config = dict(
    n_layer=16,
    d_model=256,
    n_head=4,
    n_kv_head=4,
    head_dim=64,
    d_mlp=1024,
    vocab_size=8192,
    activation='tanh_gelu',
    norm='layernorm',
    norm_place='pre',
    norm_eps=1e-05,
    positions='learned',
    qk_norm=False,
    attn_scale=0.125,
    bias='all',
    tie_embeddings=True,
    parallel_block=False,
    init='normal',
    init_std_qkv=0.0312,
    init_std_o=0.00553,
    init_std_up=0.0312,
    init_std_down=0.00553,
    optimizer='ademamix',
    lr=0.000624,
    beta1=0.9,
    weight_decay=0.17,
    lr_head=0.00476,
    grad_clip=2.0,
    warmup_steps=307,
    schedule='wsd',
    decay_fraction=0.712,
    decay_shape='linear',
    final_lr_fraction=0.05,
    batch_tokens=65536,
    seq_len=512,
    doc_mask=True,
    train_tokens=595200000,
    steps=9083,
    dataset='wikipedia_en',
)
MLP neurons of a small language model. Each row is named by its layer, matrix (up: input weights) and neuron, and shows model dimensions 0-127. Each number is 500 + 40 x the weight over its row's rms, rounded and kept within 0 to 999. Numbers have three digits each.
A block is one neuron, or neurons of one layer that tend to fire together. After each block is what it responds to, as a language model described it from the Wikipedia text at the highest values.

L10.up36:518555497537517475447479518505497563476500521499506537480542429526465504518463511545469534501453540452474444480597564488440524526474502535456468485492475464570525463420471516539500555536523496561545513463461492402564449532494555522431398463416536496518491486471491547514520566572464505459592493493468504464505469506492553503459457483449478523447562448448438492556453486600533533466456
L10.up107:499476502584535464533516535504463520501465490475518507543493473483568532552442494487500482446477487547453424487511464542468556529548482553458485492512500500511495497453497469535551483468422481504519496533553452489471511559435490497481475512418490481485449459537461486499560501486427477479516505552415452485456527519467516599463470501546536569441540446492487486485458536499533465584540
L10.up383:474517521469482512410536542492525524490459481461495442545491529508518549538528457467509464470558481560437435505520454517452477453536443478551485524577458550533477454489538457489529577466557497467551451543524515499483444539503455479460527571542511490465565513475449452456562527460560539503454529504461453537501529511460535520539490520452487544547480440473499531506437530588545397562516
L10.up470:538572441464506505491536552468526584545488530515512612503521521547484426531420452452432458543435481527446510522575504435524485552524512511512467402408529470522491448420477435489496487485477544517524485522522500434496449487481503460462464483501511503602606521487480432471542452521526507461450450534480472517532558504539467541509556500518596485529501537499500530512438479489533471504484
L10.up475:594554458491520484492485506483504497552448441492530498478461525464502543449452490494493501495524530523507519494501434490406500493515498523481438532517527539506496415482505503549483543481506506467491495535523484565500453539510526465451553544575472469564559491523444467495517532529515552484473530595444403491490476541455578450508466470529499475428520514419525427491530525549518435426461
L10.up608:553521559485502465538527488448504526505420499545502502461540524561538496557527561559511511477571537585444484447489458434418443542491417477515506472452463527478429517471499416489465466515560562446464561514504362522426483508484490508520517522499452488527484574513466486453490532445481522531510504535500412491406494491471453569548497446487575399454580493487533510468478485427542472490489
L10.up844:572434486456581538527563496507540555464481418535554507433482469543517495518505511516500525484461568570421481507488540485465463506519501557547544486415520506489464459440547484535603531480584532440433520483553509469543479569501457476450451451493504515586459502535486496451523569556485492540472556541547381449506564428545473477530436487447567463471517488552491421471499517499519477542522
L10.up924:463521571512443493530497579516556518417441495514545552528497437516520571473533528484453513426507504488501540472523490481501522517513419513534440447521502508506485467490533473465506476457471517496492515452498496552516430505479555440437466579460475558484493531445465475436465534573518418516507517514518434428457562595481514478534481473499519434451563485493533435492499406487503443566526
Responds to: Possessive markers

L7.up46:515477617488555480500486489423517488507408504509485566477518528507544523417551508450466513533442451494492450559522550461493543531497538545441518467492528471483409506512479485470490496430540456548494447494485556493582531568479520520455499550475543560572485525535463442448507491466554508491541520572473476467420486505476493498460436465545572466479515456501477454490503484497525485530518
L7.up118:515479541463528520478501518414552518427497505549487562535534489534451635493566544443465471569491439506473479531494466429543596473499505523549542430457396527564446494542564426394500476432469494535452440513480486543582549493556472565481487551547514477466502478500482466463555482517533447542523537577575538423532444504442536483491515490515490507489504490504513534459526480445523511522447
L7.up267:558496546588563502516453478464554536536446495397499546510520507487567537536535537455499510565511503518427482474443501488501515527488457539481456455501533430497481479485476524526536484462487430490489563455509517537461460499478483544523455487512488529499520526477506447494482580429548485605526488515472419505485500510435427452539528465535522455502505461566513465528508489497556490510554
L7.up434:460477461523501515483466517500506479449480478522494564481504486539480480466509552448419461556517504446467493480524465440457586507516514474441505451497440576521452455565551533500525464468426504524492464472518514572547561486437507502548459556442522535502519507519471452434521498558509529473481505512526414529454531527530440480493468458524513439559471515495446534476580462509532451488555
L7.up469:494446515580440438489439477453488481492501570504417539524521480558440510470558527567528493560514480462465411498395508464527482477449506491461579544477473447521472485543527490455480446487525474477465511546518485600517521490498456580491521590458551545498454476510434502481512500530469466412511548508490545461492506439417506512496460445471534533456512521487533475532438543494570519538575
L7.up478:536463580558479554485456472534428449481435557483488459506502513504499471558559519474539492457468518465444460506525439489505577546493430567481570481512447424476463570517621479519429465532492533494552475466539485467532533451487467478502515508499522452592490537511485480450402462563533458586560523562476470471534507427519476543533498455438551474478449464527566556508524456523493477531544
L7.up589:511499507534519548473486460508494563528469515571569505513570466457501558504510510457463471452510479501462493539451459453506472526538529558504510518530506489477468503524626448514523510458482472490508427544542464518505533490461504499456417539522513520496418517457487531472548388442578490494505509553482498400488527566510463477505494483461520453482524518428562504474426523487544422552559
L7.up966:589528525598504546423516528473549542481461456518516591506508465600465525513544491428444528475494463523513553489479509427511492456481442573464408536454459505472518459419515470473496490397491538510520517489447506504542454549493441477519484541479545574532419510527488454436522513584508522455442524551453500439409449488534499432434521522487490475459487476549497501574544487530553521518561
Responds to: Counts, ordinals, short spans

L10.up40:552493483538510529506498490445520471496521487430505520551574495467571514498496492389488440541534392510412508573533500542476424490441466510492467514476490441512485413497575475483465438429476497424529517533496489542534476533460494532512478557529502484543465462522480433457501391463568483528568515541580541529454506469445521502511503449514493480503503428503475540480568509435513479558534
L10.up137:442454512510483523546490483521448449535543575464492519575541534491466410515461473371504414518485515467465520497528459499498485597413419506449498501492490508525504508415470492508527421459516493535473537512525496538552560499480530510489515549549509500579529522521474553493458510474542540481439537551582527505498470443496463485428488480544574513530491422491584479496492530454448450462490
L10.up236:512535506555550501488447492487503432473533470439515528568495580562535470505503514492536502501602533514468494540566472484480514566516504483411527463455470487533483551500508508522518455504534595510502517478451552517488523537459477441524453515384494500521504463399490491469489521448511501455477455555456488453421468489505474475445542542464481487462459526462431474479483555565478525558486
L10.up351:486525537572553457489467444483505444448517476546542460462456494506584469524458459465506432486563433571461510508580514481508498472522533446445486547524533526493513468527482495554532441486449575506565485480483549527469395480506458580488427532532426453516538578533470363550525478485518568569496496554449483541475519516547492455591516441534481497490473465466524496458460528529488550536530
L10.up713:486523572479546581469506485526505484505512518522516443562492497535558460493494540444443444556501486491527527470631452451464557523456476472490506467455453413568489451475468537471532501468436521474560533442487368544440539504481496480461543536456504566589482543487478473476522511476567520484453542564529534532448522505491489487449559475460550451467485453510456504483512526539531413505458
L10.up767:476513469487468489511481470525484497503514500495527539475501513471557549461421479492462475596491485519523465464492483472499447542448503493452518518539508483485544447500567466476535465522503434461450552522478499542483461522498493538509407561492487554505491597555501464501483486474549494586459546517495489485486534520454531497472527419418587507469506470436457549519509470478429489586564
L10.up964:430499484616510476461531482440508504408434474425515526501480482499581511497451502469408430548494541521424505486538480512538500548522511540533483482518523479479493473484523452536508500554454596529543490532526521521475505513438471469545443475506500516444494534500497467481490513500545474497510493537455456545440508446541526432572541376498527529521530507474488491508485478543432471570510
L10.up995:522487578509455507479483494576540524469497526475499531480499532494606431509494446532511451465497472498521550492523508463467454481518485467432455521453483487497504474515492544533449455489474518522498436499466544537498487467533499528523490495516485534570585496551512496419525431482486424519531496435541508574482536452513503470423480505513573516464546506475504526540462569514436495456545
Responds to: Mid-word fragments and connectors

L13.up94:518500482478481484504463488503515569482505479490522492591496434466495520526497474496451470473503536457509499509446509447481430422452464508407550565421491441505551421471501457539496463497458508516491419600529427511477486462495526560515478502428453536467469507488458507482481460565492515477496578486423478484471453541491489535489524519484581486419499428494536478479496500596552425480523
Responds to: Clause-initial subjects and word-starts

L10.up8:484430515447529438461420514442516479554539579525510525509476477443504546455514484513443500575495520465451558551477474484487565489509529465496551565462489471460456489554497467497510486514514429526515503485522463458539593523473520522466471509437475501494477477494474471477540500475450508484517539488563483540467493544479472541448492532517415537461493521500483425556438467495498508494457
L10.up532:521496501467448451465524464528547636419476495494501487460466497490459531583610438467474483475471502483511448486510448526543532455410478513436423541469415545489523551500474554508533536504433406519479495464535463564510463517515492490486537543454535545541441492473495532443519487611497515532493540484449525512485553551543495493486477561465441532520498402483521528544448467499460478508472
L10.up735:541444427503530500479518558455560497480433450512542498455502487495447498562505464549458499508449478486433500548501483449481580535551450435496446500470530508490459437446528511461592480515478533514462552492467501530544561498499438545441432526453439534515525447508483460535555507491578538522583520450521528489474424475433544514474489560497491495512469494547523564485531499455535476541477
L10.up782:494417573522547488491542587509449494511549538416475492460472452493529520546508444553489519538530505458428576549469498441479523515479468527535583506479431503479456460487533541610489501484532491574509511522404526497545544427521437433479452437525497480517482500446495486527552504449461519479511523507481421476491494488515553494506532499517515532547510456524527479481461533495491519447581
L10.up785:539463499603475511467548512541567509468555499526566529444549446532481443528493523483518469575515518460493467413490525548511540525506494499545473535495489533514493525531457545441493535465481542534462549446492475460467523478564518391459494511480462540510490476536474558474498476542524559500484508507550518489454571525463510493544506460472490456509496528461530523451471473502504557507493
L10.up788:483434531552458575490485512460471438438462499492462545489492522467493458515514445529445503527458586517445532492478471485565508493431534550454558516444454458501472529492552511515512538484486483559554620514535478468541621481562537436528437497431478508461507527502462576499575548530522547495451550502479494490475497531466566466532530525514518534477476530469549482477457493480515506537544
L10.up932:502467579576508484458510488501530497462558504437498539494530449566556502503513531408544501472496483468495534476543557497539519532525569532488494516429401475477482543443496510480534417388509473530523555528496499567481563560443534439475502479487446509488490540493403544503555468527479527461467499406492552514449425418409510477482518492503537548521495505493578486504498506426453499460458
L10.up1023:547464491492476436517468472524529519572465513474461471517550493512504493553525458515516461504489494452503606441487491503557449528461508575529518534479472460453552558477504591502586527418515425485449531555478475547588512505558544469473533511475497521483499555467385435501536524501543542608482485451450435557458470562491399539455446452506520476434553456449533395477473478489463464461544
Responds to: Prepositions in/at and prefixes

L7.up77:470514515547476532531516477457504407570526469485515503548554426509514510548478457512485486509461525591465476529441437500511438478487493557425489530519533472464474551409496517503572550497550575506472594510486426464487476412523492520459570529463372501440576534517487507485516490565484486475446516462503501523554507490464527515511484468470527472452459531505475539577421482503511447566479
L7.up93:520490516513503462520537433463506539485524520533595509510522458478491447513460426515507470515455463554501504457421485456466475513509547506481421439428514502468522564455551446479449436508502511532508498488602487455553471516580547514509441485511391508496443559490478434486450506541486459493542506528519488463482499442441499479558435467496571501428482533471495519587466493478532514580534
L7.up139:551486460509493434453531463523496541508498477525509586553542524521567451552513506511512488511464474541461496520425544567479513587488515522486483525521526547437522456448530576489462493471463467506514467493464515530562460508482418556509536479500486490535435505459466454440508504552430471442522518488474494377527510433441534387511458447478492533536440548473511415552478510471560512583455
L7.up207:496522523493469418520582521433490513519444528508535489495507467539449488551546491543507468494447554491444503477467445398459474494521481493479518445500526591541422506452501487546505525544478521499506466481548527450493541471504576545433401507496430483480545510453487467469539434536538538478476511526477512373502414483522497488489525473534480516518462477414500464477458547490425489539413
L7.up353:451478494499449503468436482499531511528531434561535494555590434485504439553420483497471450485512472480523515584484474477506430486538555535478442543459473450476506464443532512424529457499446495500451490511523479502574446485486449592426471473494560436512504495497454499510470569570483546418418512530572532486505506492480495469495487441522527484525481489467565546518497428450495452578527
L7.up407:556494477517466505546569487473523544546448487433534562446574439461535460498563473507499473451463449531469504517488470468464445506500588490429414482410560550562486512439610574476561443500439424557526551396476513531558536498469464549473445447454476596472512535444455457477558515615465495514472514525502442450497492526412500471497492548522531535463508530548598523570487463548529483483440
L7.up912:524529513478495522537505518430515498525426563592549499476518520490461493499556485543435431481475555580461466410480460495495543542476393482530505449555473509457475500527514504535488453557410519483538425511554526543504528495565541489526486552473461528509503509518499487488522434536499440467467521500422525367545407437454461511542441428580546498456554500459424498517493442506510561580501
L7.up941:475430539517471518446531466466535512494517436514508536570533467503530431493534458521487477525481513526498500500494489528555490562484518479480576541416564533470468498427441567492564419588478545475495477461517443443452509419529472494426532488471447521456541517487474518507436553525464576380460506480522502551497425492484507451482496478461546513517469471492499479480500457474519444603412
Responds to: Links within proper names

L13.up1:453515557528527415491490561437473491445506546479482540430407477469585490592504481530479493527454534463511561464530427506485594593511505517486526426534521446446405485478558530514423540425546505528545503421508451542480518461473515503523535527492466555503469506453482515520467472511496465537536479424455519505479477500468465517455386541459576421477479428494552481487416559521476604503562
Responds to: Quantity numerals before units

L10.up29:521446489509511482448462559444491533527527479463517480445509439484510543473535543484508392538492480464485530482510566518509464584510548475479523467477475567452484443505546490489506512479461436444452497476472520473479533533460541447465416476510563457476450436499472490442507560508453488514515527533476435489457548518491521532595425483466602470495499523495526517479512520480577484490492
L10.up148:535530472504428472479534424433470518467531440492529507526529537529480510485500509435578475603496499543478495532447530443563467428462518504456450510501500492542494542447428457493554486509426472419507599460539447506484466480463535526461497600571518546494462569439470519461497517490454523475487495550443497477523522533479514496548509484449498492440494493485497509527522463478529484555481
L10.up250:481480475584512496574461435473500530472435428493497463450521531546478459593534504537483503540572516543543546555509552579504484463535551470538460520445486517500505450471446460441542537512475536481448458499485429542465557544449502559534500524477526481479545498463449460512498525498502550505473511524413509467546488478527498524486484456498536463523545490517473459535523448612563498502421
L10.up281:401438508497556534405478493487474497529479589528489479448526471458534527537480496446526472532506428507468515496543500494558539475430497442552446508471527467541509509556500488453485516439485558534499523532499522493488433584493477492546499493493487433455505516521466441498578498498563449470459514462493503633448448551505620490507518459521554562466522422454539481517481432514521519493450
L10.up358:545447501521459572513508443461512503586450499507442471508561457471533410529519428602441469499531515516488493522513517482517452542511544486429528474446493468514463454425452483495462529541521480496445467531488476513484472492469563497519477519474465534474564523501465516502495524503471482456540542537479568523518551532488539489562501494477532441518572492546473467470511481449566420591413
L10.up615:477574474487502556458515489449528502463524481535568456506568504540468482560529514546527446569511433483494518468516535464535409552515510506478501485479525485446434439453454531487515456522416462530521550479465543429475576531485515492462429503482484466467491465515440438447481531549461516472521534501528505531465438451434490572526504428553541515479489501520505496545533506499487503552501
L10.up623:514460487543450517548436537451481504460547520472472524477547440522518455486489507501536490452520481476452569522507516522488423543550576555456471534453525517506460472498444507425544470415495531467554506531559494504434470577490443480498449548439471538581484428493438511478498545459536525564496510518483513447469440533489582460501529556427466513436499516478516529465454503472503506528526
L10.up846:492459534469497518538505501473484522485525462513553529425587429516563455454433567471498502523481496437520528510543484473554489490431553569467484458470531510554419503446513435490534458535482482526491483495493515467469473486494533537558471519481492518399474529456440481470440542481439560464432510446448468497461451567489510467487458508464555468507563530490480446564527482490534484519538
Responds to: Compound hyphens and "in the"

L7.up50:499476558480542479468494547575489552536563519404513475545524469521464538453498487460460503543542537583494526503497586496503482454480442530523500504555431440482508481517498495522467510539546497421484466480411431465423547591486570462501420501454483521505465516444492477487548501481583440447417539475493516502472498477516523493484506524558477521527471457476550502536465459453465478512476
L7.up341:492447478445433494515434466528486532429511483493550628515679499509511527530517434501553461481460458522515473460500495506506433624418500537442568448458476562476493518450492520563528503484555426509566510505472504515595477518567504469529451484487491597512449515532489491469540494554452525456529515544510477470526496484501500519499494549447488515464481472463505448513521482587478518504490
L7.up396:463427574551484545433482515501488500508526475426507593539581502518439446488496477526528512514428559507418608553463501483456463519525484517453513454449515475508489530457497548538459474378516442550478555499508532480572541509463541513503431478512524476505533520478433460504509530559487518445452525515527516521525394500504483475520484472488607503507522505451470423516477517518508427512452
L7.up431:487546575474504490459534537427505492477496576513463562552484590537487490480484473534506515474481498527482553483482527489535520503453481459517493457395487440477472532468510476517489521506471503476467476466513450526557489529521440483426490485420503497492516476438433489522471514521525485537482533505515458516501394556472576557487521554454464448489523489378486443565479515512524458464476
L7.up561:504462529502498480480484491481572453495550566389497517520532530512528485509585392522472475512491483491468517573447605573553457491459526482478537470457492450509508535505502494501444519423542430488581499559413543487490568472499536497442460550478501485476586513456459544452535485555456474448535512489483562529465481449462555459480474494514528503550484470491468418464551518572519488515504
L7.up725:562463531488491501545440506423411493444498532425446533502516509531575526465541560476495515479526550534465553524445427486530500458419517475504584496413473499464515503484487517484517477499498483458512455479569441536478502497481476434432455522504489495490495548474479482469531462505539447533494515516480504502459471541504490466462387503467522483508409500555561448495501522499537457498467
L7.up905:507490497479542481430531508503542543501559472484492576518490524577525446520505474519514516461498533473447552515438456486496539492453505561465547462460501504475444509475507527542526529456495524533539503492462500536582485528468544484468405512499486493484552512419447475536534525547488473540530525543433490503509507492486528374519503458488443482491526460418485447546475537548518496523532
L7.up1002:514494544499484475528457515566482485442523542478480468536469555446522520511529489511531489475480501563530587560465474460490487438493465494547536513466489523588469507532472469438530563451512463466536552508507418514531490385423531449483473553534490472485453522469504492480488508482500501590468526474508452486467508537505547527490471500415457445490512535464455426533487513521588416460522
Responds to: Relational word after a descriptor

L7.up143:493537449514542444510499495434458500437514551435426480491494425457458475514463441475479493507490515557435468487538579508435536577492437540502481509438525433481481478509498516472492578551482551481491489491554488482404541544549533499549415522487501505495469520467466482436541465526516447521479506515526493468452520521515487449531475506522516490507463533571524414497489500498507535516526
L7.up146:468485491561536426562486539568471504463461444454498488495493535479440453558529417467458422534471586487505480442532504554487491573503470484509463486471449528486508517457487535396518438557527536482482480416562481514492451526436552473518547520607522528529527502467471570496579481476518543473480500516468470474526531446584496519508537504579513492588479527523493468544517530490536457489436
L7.up295:475498415463500426516536405538573557508521591491433471515544510490476525567557468410509469507485552517476479426510451554479483523482453513503516464456460491530517465432511513474487485528532445518487559420511423477438451480516569547564496556529570479523507449478423556515483529541457486536453494515504508480489517525530499515518530428526497490535473527483489437549529468435552504476522
L7.up490:470474458578533429507441481512458506475500506451541514501516534499538517457470457516444479528533409519460497464508510508465476498506592503559450550477535512483507498536489473469535507473485551524474514470570498498512428459478592518490514484462517526525527565442507483511488477487494557570498478569516508433490500507562526519476537474511522488500508520565485493478496493460570436502533
L7.up603:430434530524501430453404476504534530484456512444506566490528553542491497480590503408451441563498487436466447487570525554475515511455496503493472512458470513564517524494543439452499449501471577528527466494516471486454423444405506535496498539517516469547573503513483513456519535512514521503540489490449515542567496566525502451436461474541517475520528459501471451522531518477561455485480
L7.up606:499490535553458480464447403449451550525464508459534530577528501525447521442483482518497481480523447512478389490523476538482437606435437497471539552472504476473511440550521513528500447496474569581566508539524480533468544489484474466519487512449490458538500519414459435473533467519486514519490494560521448571459518473611507454500444495509494501448471496513496460565459472533508459502550
L7.up687:489485519544556457517518505450514531413516452500522502476517483511453512548493347502471486526459495569490488542585537498496401490448554539483477474508540456500500532499469515488571448440447535595564498449518470495478623504510511492502494544458442495524521575458498521510499412500484558507464503518484494493549483530532457468518538446517499448464464427523547487532474555515496414501513
L7.up1000:513552555581528498498517553542507537470422466434486478445487478495515539559515442437483485540519504485497497436497504472538488421500559524450473476506537512499488461546578504522564546482499516539451474479418511498474498484492544506538498573518399554509586543494486406450517422470476532566447501552484555455473511523489483432511503476601456474491475506515528491503506459491474484485487
Responds to: Mid-word name fragments

L13.up230:469571476530472484465438496490446435445462470508525500489521496485450479505443495444505455584567534498503483479565500533519467460465455556560533561476545491512509460500518499491584508500491520497553492528494539451492509486475505422502488511522523514547469553507498423453565449478494503509456515505483498519485513506514549437495527499439574452520588482499540471556580506497477403449522
Responds to: Mid-word subword fragments

L13.up828:463468422574436477518479486488496484520499531495473492461595495480453424497521506487556501480501517505485498532477507515547431548461501484518479614453500529503460496475574550555553466483476459512501530498504447459515456490511430525583433489527510554461539445540425470526577511552500487467438512504500593461463477519455508450568531478554464515475510500463484508499490428443468511541501
Responds to: Name pieces, table starts

L7.up15:478456498536433437529400482523466452487534471567525480565515501452481505504487476525503510532544453520477544592483435517500504560481514506557543587454561468528475417519527500439547432513489502527465512506549441523566526428560532472467468523528476503465505493481517504485477533517525505459445529566528500422450467461573463418537449550509535469488458422479523455520504435546625441479479
L7.up156:450482459450467437536465484502497484490500500507492466516507522509548474434532505421472486529546491546480485458495513541528454487548494534493491537503545486534510553487529525476542442483595512504465551492534436565428444492534533457534450524527487560476473536494461537547433478507470483504467519512474480530495472536515491440487447477519527456563514464529481490461504500445589438468466
L7.up206:487489554468539509486520538525483480544356479472522511501536508473437515486485501465440501502484527508449518521484493523483424566478438557468426505540481489543501557496525520478526508428577467437407503471567494501522534519544522496491462522420426497454546529475490529518524485554542493522458538548547438461485481511537432514464495540408549539515439513482479517510500503461523441455511
L7.up220:533462472541477475541474480572469536493437469505519515498497407424579521564486462551528500546538480504471466483505495428457499462500426493541432484461544434514589499556527472495470477532443505447422509532515504509441530541508515484488511487400478501498488537456466518524482520491512569517487504513482517499424534554488572544465438486481480459546469419372515363490447510522529422552530
L7.up413:524528486521517497488459490480450516456510474459556463482471528529540490502466521530447550484551541420472495456472502545509477438535461508497481590534520496504527521574515415543483519480541502426462556501530485522515532444631522494501464502469469464541479527475470531524528462569502562474451539550438466484452546484507559484473523520430445527495408464521492526441441449498456477496416
L7.up666:523489558502497525475417471488543544472462552512502489463478477504554531483498534488449528421499534469489518535498485455504523429484498541549468598455504508498445513455518521450537569465528431472431504611529514543557438493525536512473453616416516494514467510502437524521479480504548596478475520579471446547447521543472485497453452505481471478470480430469480487515499524549544537465424
L7.up836:409507491445451515428540488564532463496461521499571540589505496534482538493505543510410464476547481552474580511541518566498475487494520471526461532473532457514539479507535496507501507523417563478504481528476474476506448380527493503525545536481503506457515489583481478517532427555549508481467535477416476558495516631529465487507466521565533463521489425422502416519495454499517458491482
L7.up860:529491490518442478484520495461534459415451462520449463521508552457581511534530506461471516488535444518503465519517457513482563469498489556495488614544541453512521505422531444434516404476488487440432477513555419526429490531540546549461480501501545503523560515541438537527530489599478524516467522577475496484490488467588534472494511520461470410527505466473445480519505478511609462642513
Responds to: Subject pronouns in clauses

L10.up30:500487499594547443471539522484550534470518518534532535483491433492578528575464406438492410558488506502464486494541387501491516464504532472493470502546516511592523520467496483463534454435520504484533526461496496454488546438455488463545505532505462473557612544509495544428484460484486522552477496480439512517513507469520497472466497463513434412582517491457439450467500525496531459496581
L10.up86:495538565513479511514518459501473486431456551536574491492453477534571535492446440456525440496476547534500483549523421512452465438494445502521456464473499491453499491526505534441441535507571527473415547511489474409485549578512484526547561537507441489530531466534475452449528526519520480502463530518455513516407481500551568427513521444518552514533508588377498500502512478506468511560552
L10.up280:428532490574521474504410468441481475426468523522520564496537529491502434510476558483540475516503505433491466408485435429515548523492537595480507494546532517557435502508476435506559456456499504510616484466532544412466577438487529421580482502434488454507513550457509523471526477518530520557497497530547478465462488437488479530444503492456493425512498499407486510508448566549526470493499
L10.up315:463476581523468453506481511458525492446470522494567529470552457516435491521484512437476447490438499462485477448518435536441566439465549504496510462546573472448490561496425475547451537517501511451576528527552525469544569455558468534536545553508441473538484514518414550525518520547495455538540503532541465452442505467532507473516514483526538476504476478468460476517456533487471515505571
L10.up543:496506481538468430460522499485492482453454561486578507492525528435487492513525472444477509487454592564408484453498490475499501483465462546486561514494524439529552460507533548527521508467464514487604535489513463449429553506520537508489455550438515427480519544467475503470586516528494456511444518514524473545432438481503534552496511402462434467563511500497548467542449540461468519588482
L10.up689:456527512574490440500503488473528502484461515500593540482577507551450493522496486443438491509418493547437467460538529484480454415506500559461422502552546488498463508540526459464499486457481551591514491521556480477497507459482557526502510502482445491543538484489478461411543483479523510503528461491475434522492567475549524494434447458524500479530517546519467457505558575526475499532531
L10.up920:521515538492475520500503458459473461471440595440491530483525496557488506455474497451484479571485507446496475412507492476490469491464462530553515486446539434567507549483523467521509476419451563509557490460504462474491552449495476487546366518482501518501473557482447498429560503515533531488491516483493443573459532468477606469483538473466517485558534491489465486491442515516540396531483
L10.up998:464531537510503537491521493477452567427446523487480429453489471487503515556408474501505505518527519511555466483490474459522483467509507520542455462486529529512543377446432447533477480523450537496566524494502513465476525505441545551444444563481474503592489522463492450431542516468510413507411543494484563424489472414411460485553497452503505518487463545547474515541530473549476451541561
Responds to: Mid-word second fragments